From a checkpoint of a small transformer trained on Wikipedia: 13 layers.
MLP neurons of a small language model. Each row is named by its layer, matrix (gate and up: input weights) and neuron, and shows model dimensions 16-143. Each number is 500 + 50 x the weight over its row's rms, rounded and kept within 0 to 999. Numbers have three digits each. A neuron's up and down rows have the sign that makes its largest values positive.
Before each neuron's rows, "fires after" lists the tokens most often just before its 100 highest values on Wikipedia text that the model never trained on.

fires after: " M", " F", " m", "M", "F", " f"
L2.gate527:452487520571506439584570509451591539544504463462473492630467536448519499537456502495565509540527494539424456504477430477442568556531465456490621490482529469560548532431492507556486406438478511546503524529506486479572507590433516516521411523483514497517551535503468456546538501503497534533462526415458431536516438520512434507504483428451548523534494483448543598509444429506403487463419
L2.up527:528507481484412484487567502424475551472427466564508494519496522493589520576524584567552421500440504487528447500423551478530639557467432499595497473373438564543494522462542529454570465397527480536567567412467645501454500448555499503531503501491543401569522547409495433507514406475438515523400518429476536548468540571459508464489528443548515461546516510532473451424514428537483435446417

fires after: " the", " his", " The", "'s", " as", " no"
L2.gate22:490461416516563409533587367561464543576378491417539541450521452512458481533482511511454482506423499507529486513436525524539521530454576492523482514450440506531484479587570448400507404497497550447506524588524429545572523611504453481510517543482541544446495533449479437452460476400520484586492400500518546499530513442509496541594500535543525512588469391482585477495419509507518452485512
L2.up22:481488402463571501414540507541506499482418538477506423481514518451530553427598512477617450497471424509430473534536559556472555449469592461564429549510561454572510419481523506546559462413524550434490453507488433537542495524505514548581521447540455490480534514442440461562505582494559488582580537547606529490633508478507384444464520554518532518527453435436524511544433558511468489455448

fires after: " T", " B", " G", " |", " t", "S"
L6.gate402:395532565547484533527527437475530532616520485532478491514491486485507503378430558538471529499503532465456537487482542496459446458498486524522504503590553457489394532420474521435458529455573516445494493538563490556459518519481585409557498574568492507560479503574498507476474467491472598438468445459468460475543550564535537451485551442516468461478470553520562571434420528487551511509502
L6.up402:434415417532509496549552496491463478442505460400479589522421502512505484456432595489505586493436512460509465527488447454445525545498448567355455543454498546473455508489628583460571449439453534484494528596558394537460554448504494587517535479551474507480548488465508471452455511480512454407452470542466532568485509464501530535458519532535531528525398433512446534468531473529458472478540

fires after: ",", "."
L4.gate238:494500558508493440516543523558575530388430530515550406521529415505448485460518540534445538495484470461571559567399514496530405583574548467536455507564552577480606539470437479500492404532506517541506486503516439476530492562443442455566452375515453481421464496390519449532509497507491479529485487556414445421612569429418489500514462475556490567563532529599470504499514515538588550483476
L4.up238:514448563498566489620519556486559507465532476557527512514542536497477414465565493526554485588552447438484498512504419513584512557519479531418627539497518545455493493496632544463511503477417490557541527438478516420471446450494528446506604514440481508459508508491529427358510457491425534457424511517523487498477396513584496489512508510539453442482565461450522600551573492555409405468553

fires after: " /", " N", " S", " O", "ort", "ce"
L6.gate771:505394486494572469507584514537514504449539494522518481533484519441339427563466551415558552527543560560488563499498506411535537469548518539580429493561401424589452502477585544450463482512509417518442558462548454424530427516412408546563601544540471462581484561622436506599484500436607478444532496412514534443457496532562480428439491530404526514514471565559558539495467521529520530462387
L6.up771:571533411521478511485488462560445432450521461411517543577548481508498549512589473587534553461422536480423573559520583447552561405504464484624500482454458407467516433518541488487549506514649471528520500458559504464570442452464543558514562580447418501429526437534449570482494494526544569446495523513446436529554551536578453575489441502514537444464420405495460498527533550505495461581463

fires after: " O", "c", " D", " P", "O", " C"
L2.gate796:444463479479423439405460539540515462483509489562480549465591507552406515449567526568437513464504514475476518472425474497611569532530506431452506564463454508521524554543502536351493472447520420608564522480471498510540521460503598434531431533462580479480569509585497524377522530573552485569440452493547444508492520473479545429537517499519380394554471477456527482426583457405511466526565
L2.up796:436522515412541492428486459527519533475479462555456583489488529514474481552524457521492449421509463535480469527485475456525543502517545478459498509454472602552517553458522568481491561483483473511524512482523499555421558497596587551482468524497627436489405530537499471429422498552562445489378485508462459547539560466467559514502567468422413473547452475497456464490554514449453532410557

fires after: " g", " t", " n", "if", " T", " p"
L2.gate92:511476589491482544503456477502458413524606521541492556486584528593446506424451615514483546372461451398433573453461469459488472539424487486448629425528481527470473440508547509585464483492482441535552520490541524504496466450484469382482426557553478431522470648537505544507561562486470521506490499419490471410492474534452469516444472534502462557519534433548566545525550606511471434484525
L2.up92:528543482511492512499562502503476555493416501418532472516541662562518456452585540505467519369424417525429543469485583404478489482412434479507525484451543495529499537477532510438551543566554564520462545443552461537384510547553459530526469568517472531453474589552484435460531534458473476471588453517535574502520484553424477452492493518507543509508451503498464521468469433579466512543544

fires after: " ", " (", "."
L10.gate503:457430442431493504484493431436601508445462541608504451449525508509522568511484522530486544550517471538446455639474468520535535508489404468462499511421515579542415476471531492565496447476543470424541519489510488444596567474585436537475516544491457506576424452546502551558560485425553571488470518470444480507465495434465579556409507571546561423504471390541503460508612487505455387555472
L10.up503:462454490454577614509503427548426420461460557546458484525544498484468495460677436522489399448452512627527454442460479545498514550508451558487445544497540523557438447461453445446436527472507475454572519526452491568528509532566503443402604567587558501477520564603500458561520546488626431491540542454444513528473556570550529524476498533555478516510570504565529442464525597510483462527562

fires after: " |", " W", "0", "ib", "1"
L8.gate507:433487482555567501569533441449450550498521470551379461482531540571531443495450442538494555569484411523384435501492467449494493490536504530386501476540383407403480488481454464533546607444517475472453566526449540471464466467603477435495436533522518451554485514453510579526499523537415535492474450549482554527548420512468518566510580615490571513553546465587474626475515534461493455495491
L8.up507:547485451505521579539449468499504483463545473506527504549492541486552559525496399462544517545523499520493442435521545565557395460445572435519507549561479562520564516548466506554509447463509499530495465499557495449542454446462516485538507517535500566463428577504527499625537544521500538556570506529498459465577565535466392544494581510436587507550550458484460437399451558536517516476478

fires after: " ", "–", " L", " s"
L10.gate19:368513486444443529527484432484533490522573605495444600533428515545488444435456360526609529515560484502428529542435494426457506569438470474431464410396497462515564487491540526577475541459540469661538488538520425579460483435576485499639571531518459476491448446484434604565518409486482531535539408542481512471462542480555585593532516559521550507518562421514487512378432546471495530490502
L10.up19:565441548582501420467560601446504508534462527462561570554555456453505451598539427539425440550558487438509414440493449552520417495521518508595415552428487472526429470466484423543547486423476518580516490449481503458522550483458601531576485381523514507499459497520535498595563398514423526496448499480547557486472651469437525468503435389522511526437563466532424474470549418432481458453420

fires after: " |\n", " S", "s", "S", " |"
L8.gate316:496496572477580464489451422529485444450565547489545500495438519504551482426579508557464526473522538431491541492554478465535540514552456493509541518482333487559553492548510550471511575530471487551479443529454394560513537484528565466500547590499494414525575480554559565479575537547518572486487502441476531490476528531512491492510524531464512534486498467449510507558509512555449486632509
L8.up316:493487496564538491475610476502502479519514439590494497494480602586536479502495612502509422486587468506538511525447552458499437505493554556507525609394445440534539546430475478471556537496507536458502484520448562537518493510447483418597470499488402635437586432513528536601481582505455505556425517546567506453450517487548479492522582557496589514505477420519523509504478505461525522456511

fires after: "ic", " S", " c", " dec", " pres", "S"
L4.gate480:588460468376464464451478486461459513511448437521547480541485449480492429546484597486467544458457583382536462419447458543497458536614521517405571549537488413494579500465488519543559499533564539430526520652505454447539502583535457525535455525502605456539483494445590595476489441541577516456517488530490542508406499394459495506492522517534465438495478586492459495466522536540444426465506
L4.up480:521439536563414473551518568625477487457452480533483501470458527519514490479511511560530443520448509456493573512521513476538555422528395545477528656369517500540586440503502629479505483522582477583570523474457482492566443452415472482497432555456514484484516484521493572563443556529577468516589535460479513538528444461528498455421527534465492494500482400443526530555472516505475413496564

fires after: " H", " Ar", " K", " J"
L4.gate390:473514479472509563519506506445548507422564508437417476564439412514508434522456414504430508523528523453562566447536564387487582453422475549428437446555517521514361449548523514536454464499469478487573441508511500555572452495434482413417548521487474456537451489390462477512426490482486493410480495518565416355525546506515493508561433464517643455514512506471508496569482542528573597549608
L4.up390:493491486569446592503422458415501438472424473442488398455645523500479454447624495520496461509532472547522473495439568518509509548522512594537511428510481496496555512511493494485409421655434465447400505532599496533539509564440555493521427403476524395491521447428569614465516531464486465478557526463548537540522479523498447606538488550517523471426568476476532516500545517520523562521489

fires after: " B", " m", "k", " f", " M"
L4.gate641:452629512504523591468549548512488566473520408529452539545528473546479541605448553444524532525481447443567513374532448457473530430422529456506484579483550516443558628498494550550530510573492510482487457479481473470494511470486461433525532511434480471562524475506460543452515477505483506541469507426506360505534570561554580511560434570551443406486499495501463511439544524522544582462547
L4.up641:412489538528492464393534486478529607463401495444512527550458621490493540518483595460464561512589609492533496540485491485361496490433555364487532493530506497469453519499453575436364522501559555489586358514632544562463494441400609480579491463509628477531449531446513388473636541468519529520542532487522540472465489559514508529476503518434496537402614489468581465521487441468499521481466

fires after: " (", " R", "A", " I", " \"", "-"
L2.gate358:497466500480436518445446498574514553483535469469502379469570406506364468541535468520464500485532565471487540571486521464551526515468450525513554509464438527490510526473540522527561498479531542494474460451505475591525595478583568478520548527567466461493519512466489561457464647529483418516470474567482432474402498543419465497519463506507361504518519372493599555489564441449493501446487
L2.up358:559506599485471519483519498541524497550501587512487537516519427498392481513533506478554504517493539533486450516474439494424494449463472486568449552546527464404524500495607560438453491483578428520461493463478495472515540430490518536546462489426466469504489534577469486504504566477527355510460434383533406515573414516523397512568493579483508529522523510539544535487561515537462489455542

fires after: " m", " M", " p", " P", " s", " I"
L2.gate485:397441487495542599490446492586451535457592530689556488508431463513579581502474561435454444419484520593490567517530586521433592483514530456453469474494472576455445484491490504476482477489421476505470464480427418518434582548505462461485536527538424455532509505611555516585471506536455623513515544502453498485487523498497503362477523470510558502525595493530458537513559519542516470469534
L2.up485:473463580606447548442489423458505565581529572529471560474596468480507457494493572508454522513468561436486597485451481583479534486539537467548537581495546474538432450529491487495526428476503542545478452463605416468419477542533560513531439511523523447563505502489604469441512464543492473496571447484480583542477489566561424544469583493533493515485561525492478496577552441488425487406506

fires after: " K", "K", "k", "ak", "az"
L2.gate256:391534530520412525478483557513510465531570541499546562480457445561570496449460533605538574410512463502517524407460517576565464495516560404487467486566531525455481574492483525531453544477421585543521486500578506582531414465526546451505428434574483475422574506516516610506464500420469408565467398453484465507473432599522488450459524418486539512535532553530488436580450548527450624525459
L2.up256:491519562492468529568521513502439565440486515424496383518418465433514594414532507510500414435453532490500452492478408439523490482445439503478478487520525571468482550577509475517509459550490454526474547552513522513546434586509503497535406557573580543462506432528422497552485427435542463506496360558590501471514469521479541543516500567456532482491442469515442505458472517515529453507444

fires after: ",", " sp", " to", " after", " can", " could"
L6.gate810:431492477477510462545460492429570595494431520492531537490393463512373475577522514539441494514563517452607473564483477497504411529495530482438476561593520467455525585513415460431465461415507623450499471513564466488559520523544506468473444484475500498479515481489456450620559517554491436532484518579472415515481571625454551460561450386473495534524446497520443550433475513537421486519522
L6.up810:527447431405565444574547526448512524462529456550502567400508426565555487474436431452471535508468559518430463547486474468510545539480442580519537547440505556505472503406501520562453528536611518583527477451500474509442526424566387517446530467475457513510479520450462488510542440638460538433565489498542567487572487456455507454462493438478564476562507482463609590473539455494525401417443

fires after: " |", " Album", " Sc"
L7.gate570:487547485563507486453477392530510560520443512514417488453472376531412472563527543542478510474449354478492547466445466536613435564515573602517462584577427470517462567503533520551493522530461481532592561441425513495532494393560559490444535545531600455555451500471460388539444474511558543549513487534541566522483467488581510511589573491475457459486559450416439530488581535458484515535445
L7.up570:494484465561562561491565454444585468465522467525506627539548462540531575526475459527441479469477465470452555418459484469483564509527531577504471466537552489513490517577535487472580509463557587505537427500477550476502643415569458447471589481531523506460441492604476484507478493492476535477456511543462496609544403517487434577435528504523549537597517517514460546524496530600492557517529

fires after: " B", " b", " Col", " T", "v", "Q"
L4.gate74:395533482479537406578524497518507494461478525388530539474546427545506519578449527439480527509349497494444528465513475518455565541395416418501474547552547574494435490535487530522541500565553631497439494588440422482505515507464537482488512443562449515520527576522577491499487487558466562429491484537501414515457520540495572454517573582440383479488378521556459579417497592558489526509524
L4.up74:389454507545452574445478505442438449471468448472503502492583545500456509480518503420574426454485417478521493552457580540479476574482496540633538556533504496439569378592460558456531501532513373473541494461592489548453526422514513575511437481479514524519559539552476475428453491558578504419433489493447469492524529524498443549493535562478518535424477554494557551393533493547499523511568

fires after: " O", "ur", " D", " att", "att", "r"
L4.gate880:532467520548445497423487482525483446516472484549457627471512423442482564536565395559521460568571509476573571481444504448496351527651525514471420574464549493446441564498578518579511507470446548546516525539485419506521495497394578492520465506527474567454448521500461532582492435522534480542539491506472455583532459487489549519498535419506504497535553486556529480473557565547584558494567
L4.up880:481456525502544486513529402447568625496542511567395443434489528433485521545448519547597627487591478519481466511507510374492441392545494554538430498541511523513550505492552432592497481551482461549527506355451501536447505550573483540532459539488517503519529583540521489556551483449507542527401484563573468556440523415535542497488467510375434520584410500434511446488515578461442563495492

fires after: " S", " W", " w", "W", " Th", "ire"
L2.gate72:456516398441479486501468506462571463496580446512469493571478454459471501567560512471469490493482468552497407574484549494492443616514460578420499570493498540505520480466487574446579548455612521497471470456587538476451581569446513540539492516530543416536499446510360518526409473503566518529460487401541572564481465365409539555520546603574477441491491597534448505455541486482552482496511
L2.up72:545618490477457505460470538501520475481473487513485431512449416483478533456507503582551467507428527556520423510516492458454405557587449434491622520521497427483522539520446555506598488530514491466484513452494434490538562554553531538521570564551556543558499558507557491451543581524413487387558444527612419572511495469527508528427505493566584540499504479620508523413539480503543550547489

fires after: ".\n\n", " \"", "==", "\n\n", " ("
L4.gate989:546503571495533514541460484560551539485487476462507443400547363525424458465467414415473527486436567490489506515427472561451516531468495475448436536452428485588471499513501602538512425412505480412509425491421534487477494443425422552441498530508564547536470475580498411497565567475430453539494475436437475443524475504495516536474503568527422548585541490494447576446516519476491540520526
L4.up989:485415545467448562517519554504544567480495543525450426524511401461421450407421488541491621451468527559467528584492555489539533549493542454533500650442497480542421535457502588527512487464501485558472431549405577497408543448507458464404529484571494547480380466559494417518473520470452425487560465517554460487581497408507472522453553502380511548503559536527501504424516531433508514473484

fires after: ".", "h", "S", "if", " sh", " E"
L2.gate576:547452450485499503539459542531551472517500495429490504585487417502530452507516465567487523567503398312455476507457511473421437559486513441537515464463603483520507490493478527556562564493547505470397540496479416446573508538540554531449506534555387562516578476413536575459525545538564477458585416438567516466484539442537487509529532453432515554504559509474443515499475492448366529564459
L2.up576:481472446534470448504538499506575459509445542490402488501473575527560487647532527501510475602489572472560501545510573486473584374581499553568464530510362453527463480441553458486464493481457561497496492519515530454605469536555515529521552435420476539533385522530537437554410383520481577511428546423425526478528507512502522539493534469487554469503544440507499489609577418459582448574433

fires after: " m", " M", "-M", " V", " of", "em"
L7.gate129:545540455451536510503446550472566592576519421447496505515480606556495502570517602502454468495524553515526455595532552497425527546545627511474496483426460478471614525497473525484389494432520541523468485532546485586548514456563494473421447478472530536555543520433539511445466472457601527450437553514491499527556499528488482476496508474542436408489386552593578492520550483562394605506455
L7.up129:457504434492500492555476449511484554513435500502538524449478441513470534366508589516593481434416517474475607533527548532400538524424465381490575496518506525508518528471444496576458486494580542503582476563465481521473464463540544537508428463514532502585496399558567544420609477590495464499444501533521534544526560494410565532496466458518425566533552527472511498534490576527451533441540

fires after: " F", " A", " f", " N", ",", "ec"
L6.gate286:474515559445565517535392515517494603438530474497541482418510527538576542419499551489602521536385477489600531480523555445534494580577446452510543518519516503535443545530439460494531503500518550575494544577452518513525506516548531601493542531491516424601497461445476592515441507571600556569409524552452398476573512524469589420619465523496472570556463471462482530553493528476497508495513
L6.up286:418507452426535623565508438574456518478500539452446523504470506521479471486481453465487538589509567522506462452442489506463470483483394505474513574460503499494465470508490487478398567374540581501522554435447410557516491502511540556448481528439610522481533558538536442421536497548535519427497514475573543479578453485479550419569453506479449590502597501400506478395550522546421511433460

fires after: " |", "R", " C", " (", "G", " Val"
L7.gate661:442518568540457425582359506470498541493515535534498628455620452530515411429563574484488579434444477414549446509483414555554608550538443467496521523458515486475521531571451484540471481507480525500560440535561408505469490397577500497363448495523457488526575565543462477505434507523533521569503403525543457532485476603555494519498524408568470541500434487517461468496446475573471463405495
L7.up661:550537411585543567526513412551592535514522405534492511531475512487427507574405532468419365531579413484499496532513599532425507475472515482562414479480466430459465555475554439414494440513500437506454563537531494435531480431555531461479471540483464553469500478464557498477478549489492535589529510385530412482477503545541405459478514514447576548575426495460538385534460456549483445586453

fires after: "M", "P", " F", " P", " p", "C"
L2.gate735:374494526451476441606562550489482490505397473499492477535550480444556467474404568463433546466487527565513464484460560479451515478529481447439507455490418558513444622486436420411489440454503510402491511471486534432500506596481539403533471527485600594490484453338517404487460446492515524573482451468488505530570507482532502527573481465528447431580465441457502506517465439421551536445414
L2.up735:571509509550493494516470494480468493500512474467509533519562522469520481505452504454453473409452470570553384521435632477589343431545490573508493548502555574474464530464502477572673510480485490413424475519446555543447510460553612446484396616449602505525443467517550514542446458556470487552517407483456562545451438539542480500457397531476530468487459500446578462409602582495439515470529

fires after: " N", " W", " n", " t", " w", " wind"
L2.gate705:444548457484529551393429520592498456598494494530539433489475480438545507468558480521441567542445507484414448451513527460519537526413471572572461504607485585503484516526487465511495475552487544470491442487435575506447530578437483476439471507474493637508467517503479497465426520445495489467518550494582566461570535555454492500583453465510554417412511552532539459491528508528503437481476
L2.up705:445557507477495474443508473550557506630529444331518431572438464503561416527596567492483488515517500525457514470543445459545456544514478442499519475566466555444451534479478460457511441407416438563453590608435519521528494546540451485420515450514493547512522484447549543517555474464481614498539420509537474594497501585528542436516524499526517493568496455583567363418472523557435517470457

fires after: " |", " a", " st", " his", " the"
L6.gate297:520470548499491497533583559614482539530380576509439496444423480519538491464448461503537529464425402473499525490501453461470497523407472460506562513527467530446553570459462471609556498436465452529455602443472547529487445550533432500442406603540509538536450464550491525504491617436502496553558432486457425559539541464470571453553498515411438538561497482519512471446566482568460512477484
L6.up297:560436555458607453561573522543539466513567535471486580451519527571494484492461470496554560489408452424519518541524554450433531527520446489403550523405524466530394466507580445483496454585518575489497537555470527503526547665488461409481549553456520528382465383499482521543483491436459429581591571550505358531502532511521458526568502484515471550547482479475485531517579503521621467577525

fires after: " T", " k", " H", " C", " K", "K"
L4.gate437:416564475533465414551480476391422439535507496420524461477443517562542522392484567522546548480501511498525530480437433604484453485434551418464534470490544550423453594498545518494515460583541551576555442495590450483610549492436617476489532400541461528413448468495631524493412403502461519566495406525524499566486458444578489537481469532473463516560457507530518610518461455558558453380470
L4.up437:503453455480489550514505504349562529489433598491459534570559533514542493515591490428489571488441533453504405443522432525442432548565543461464527390487474547467443428426530444493507500465573471478534485456523380522459464516468454471611497543563498521495535497439486433523489566486417551530484492537538515481584453472482533601484459453522498488500473524509564499411540545369516472503501

fires after: " |\n", "S", " S", " oper", " pol", " s"
L2.gate63:491457426533449482520613485496562487555568349595530451506510520491493579571462513487416528387515453543615529602501433486472578541622519539463569438549598412438561543538513514468415575489506491467472490534540474508556489626561509489529522558517541457594550416410494548508439561524571532450491564459547469515420449461489435588551565530529518568495540387464507522530519565477509489543489
L2.up63:421424421495568490480508574526517490540432500519561550423372519560612479533535427604512469507542472426504582508517442560573512464454434477414535577474420540500424439436535638523496566540468492561528465590474480451522602486501499500508410564467452428450489361521604443498562494520514413547574498523463467577453476548559488465446529528502478501525556441477494481516462459398512475451557

fires after: " N", " U", " H", " K", " P", "N"
L4.gate712:531542544485440509451449441396446487498474456469475450490524448508459437371568572535562515520431564539535486555438509535487567565566584506510481486649487465394521540452440666533498486457518438505545476510535478442504527525510444496425574497434507513485524539425489384420510530440459502487529506564504496451525528576506451470611561503526535470528473507523490587514559615462645480444557
L4.up712:416470441507535379528478543443447517485494448448510526520440588469457562497498501524436528510529512521554483548479505493440548575565700586507536521506464514435463416575508518475439499444492512474453428559600513495570469552475532387496455517439508461492529523473445474541458472414543525509488547439573525396345365557617461523470599562528527535529542502434484537540513531462581460431502

fires after: ".\n\n", ",", ").\n\n"
L8.gate518:489492456548508464477457523486458512462424450600428549461465456450504571505510631586422542505410502545422505481438460476541516539581448416478471513393497541416513458483435580426467439459478426482469543527577493487534535447442473525528503560545470457623511403477518500479502458565516473506457422481543544525469531560560496596496535458528494454384574423557450505477458484492437541552454
L8.up518:497516468522480512507483532433484438533484539592417509530456504500505497417523403494466435450533568472466540559555576510543485542550473583613555549523438519475540474466562514473466462508484493426530534483524520444513480479534574461548527425359516479525489626425542523468468467521443418469507462498671489562456527564498501422508487497493501476555609484440458499499566489505485455459654

fires after: " V", " M", " es", " m", " K"
L6.gate652:525465520404481498516408482463595519566405471486572597468534482548506397442476457455557568498414499466522451505514441555526503473470542396524595532572490498528488513516557481457524578475491485606479457518457429566513532496487556521448509492536549499445474528480465503454494523487519506338491491448622402524560432505475620552426480500474439540508472453496487475468497513598534531493476
L6.up652:487537597517491519519464584438546472434457479553605523496477653512439399547384561458466512486453519522409448579484470499425572527441470504499533437548456460400473463422512596498532436450573553498474478539495502526511545512503582452552468366488542402533570565440490465397493523505484543478460554522523486459529508584526568532473504517545551426463456587534567517497487470460480431446518

fires after: " P", " j", " p", " ref", " Q", " J"
L2.gate407:511524455550539515589554450565526489480497543514390480511420482550553497492528473537483524492548560537472536447483516526480413495492502545479381496559516468516484527597526545416515515439486472438480496493539526506607461640440515500528450627537458547482465414370559521489480393447467519517454507441548493429578494487451486477498502455528522499429565497452487582481448499527587490530533
L2.up407:499538549451456541528495524466521519474572420558533489548598460502472477492505511423470499550585492490490577434535481498628469398474485491450410499572534568490514577413578480586458633455520484431377558442426426470515511518575433478536476489420490451459377502485434548459450502522505478490522448504520426430470558522505448489486494507487443393454545444485542444422586470445486572576523

fires after: " |", " G", "-", "\n", "D", "|"
L7.gate304:442576556501545535523534475481590462406489423541457458478545457500486613513479548421473567611530485443483436451392550569526470526395458486613494480435511519465511543510506507521530410414430493477460522482488631546455380574550480519438530451468470458507397465530546554527524520517462483556429441514514581572517534527506473482515565491484462456543504467482433620482553568520376500410473
L7.up304:581536532480562434619495446455533547491499473375446593539554527520516497498456552490497495491542502476463510485474460528522493521456529428561456506467467536508459509433587430570535517477508585497512484549452481454578582433501496420410502526435487494417480429536567497563541549501507549493492483595502559512509494506524416462565453454485425661425564543404440451567584489589533460445505

fires after: " B", " st", " b", " m", " P", " res"
L2.gate440:440462581429467503479504476428470534504513502550561436495493541481461601579504543448500614534477487469519457469556515459456590508464470516526542508511499495502473535455454544523481498557458553407528483504556514566352550477466478496567550618510464427545502473548594537487563486412460498558484519536532510531475477440563588484643544433441438474391461471566491478465478516487528559479541
L2.up440:413504584475518513432491441391522452581416452458486459482513468497389503491526550484507508477469455559541559565440530548566505533505572538468630523473456465518576460473460469459544479544515501527400551528529562484423508583545546526497547487511389519493479549533541473509500460504445507446425540509527542480484432517448505503471518557598465506408525500609476462508472485540434436579448

fires after: " p", " P", " H", "c", " K", "-P"
L2.gate69:480533507507564471560547472408441476471463442513459507533375549527524555461496545470414543565492453528489575372447450501483456454483427494439596481558523490509520541494512449521546468482506569606472561525545460513554501512543491429579554603497517548547494455454533521511467454516517489535447468532484526533500523417541441484498514518565501540575504496563553465524456437401487522499403
L2.up69:511480552509564503518489491455523539441466477615554533462571577509522458567473478535549527474490514508463454461481441521521421452487465537453573538471372641516565601412470488587492534524486515463488559492430395548517533441446452534464482460490515481436529442466506390499487434483485545479471479570511489547494596467531461497516516560524461528488511553474573499528495480545459462520510

fires after: " G", " F", " N", " S", " d", " t"
L2.gate949:544525547518551409523530499534531629432389554489551538522523532542537409542470482569493507566512455523529421571409547518377482518484459542476484406552524495510400471553468493526384479444460526565613467483497474514491415449484531532501479557428578600496517498527527422615502494474486526446462506505556521449535517467533517547527541481459487378464512560522512528479486551475570476459547
L2.up949:562600590520566596473472493474525507610473561378388473498510489481559435510548511517570495485384511466473513496527511438447557408525372495449503516451477492522567530497490419496431495433424506464426607494514487585465584428455426505490558471428452563554401553456424490519409476452527535525402569546523459548504526547480571492504500496479483487547433553467449419542446463538548552448410

fires after: ".", "^{", " |"
L4.gate694:514481549457437435439455509521549452528446515505456449455494505534469540532492469466471468541545479552542471444460500567512463525440525480459461487550535494436537472487535542465502463613561548567460509413584501487493515452494551589573434544523591468588492522353499506529511433571503432451446440443420545441457514498520562519560514522505447506441420414480540495492484432451503550581586
L4.up694:475567485456543451459518495487487518554447590548476524495477568515469565534460512466464557579564498542471467453467466569526536397491511536481514539539584460471431476433475529459454486589582492509497502520603627545473516471551526557544487416421428474550471432545535497412540474464596503524466498577447527524538453443502469507513540394475523461579476510556447461497501495523516618458509

fires after: "-", "L", " (", " K", " L", "R"
L7.gate323:461414418446600533485437471543530548509521488535554427494579436575511481476605480447528504432409575483517456528529480497458485548559447499543554537501527503480467509484510567479403528516515504486467445475436420570550538552526411562448495586524490497473543524465510427506522564537496459429465462442499537487446530567523545517601490571610498493602498460563463521477468525522466574504485
L7.up323:478397534443483529391523541538526433515515606493510542408486562530521495538477493467478505565458415503561512493478457498484539529561495519495499456463501440479505390420484500639442477556467556547488473447528470523456460482508506415488506563439487408439503458418591536545591506550557456571507408520563416590553514479353572507482444582498564460532560437516468579475477435511479535497517

fires after: " K", "v", " P", "k", " Cor", "ra"
L2.gate74:541419410489529500497521506422507532392425492548507516481466507464484452478537530561364421437480542482529471433503505467574502409445538409505493585553611518479487530523518528425559551546594542531534525549504487551515497479512428518471469432618485554468478479502520468564486472497432541530548430495563464478524534462473528540509494476493439459509570438580453490554456535506587557515509
L2.up74:528439441520518510577469518420440499475504560451436524468593516426488558540544454451484508507390478567509479517580542449548469419474544436454524554503419568605552556522434476413436479500620582408498484555532462477471425467465514458529433442593452488470441512428532506512498495537527460485508468481604442594505484477497463585515458563513604542443478489489487470474473599490533498547434

fires after: " D", " N", " n", "N", " his", " the"
L8.gate1007:484472484473464514479505493541546529561448513483470477452420539554515489507477500519429514510492485452580530474427492371499460544548485430410520504545496499495466589535506445459455548460492414583491517492512351529510531514501389437466438522518513527508523474494517559558509471501593526511443438491534477433580487487565481442417448548418500512514426467501544595574527539502586516540492
L8.up1007:437465452438406585412543495504519581501497480502470437528544557472542525509511461436547510533478542475556539541483501618496413465588552478436485497508372612516487561493482528491491458476465500534472454457488500523526447471565560477518484355401471501551505575423534436441472516537423499501651512562558491495555496477551506579502378507528474475533498448551516545539494510495501582522489

fires after: " ", " (", "."
L7.gate480:508381408525485516579531443535490423525526509447496477431430413544532425506516422530503558549581591466588487509476520558501526454433441431434457644491502561576504477444551431472459500523506528458546416462570485459543550523466508578514467533498474519365445521407471516454462515501567480502550464509432541470481545483497537576531508675527497630486525438586546531480497493459427532605527
L7.up480:495456496549548491509460480490506516459477522506471537408666520485524555511615502529510462509515503566489532416471528615505518468604620479529486501554545417507434521442526523532520511455529542464452525412541542487556542461423483442533544577445456550496489435553467544572440475376517524539425485480502519520504526516453523515466447441533555481421476539442537452529452467492477410493476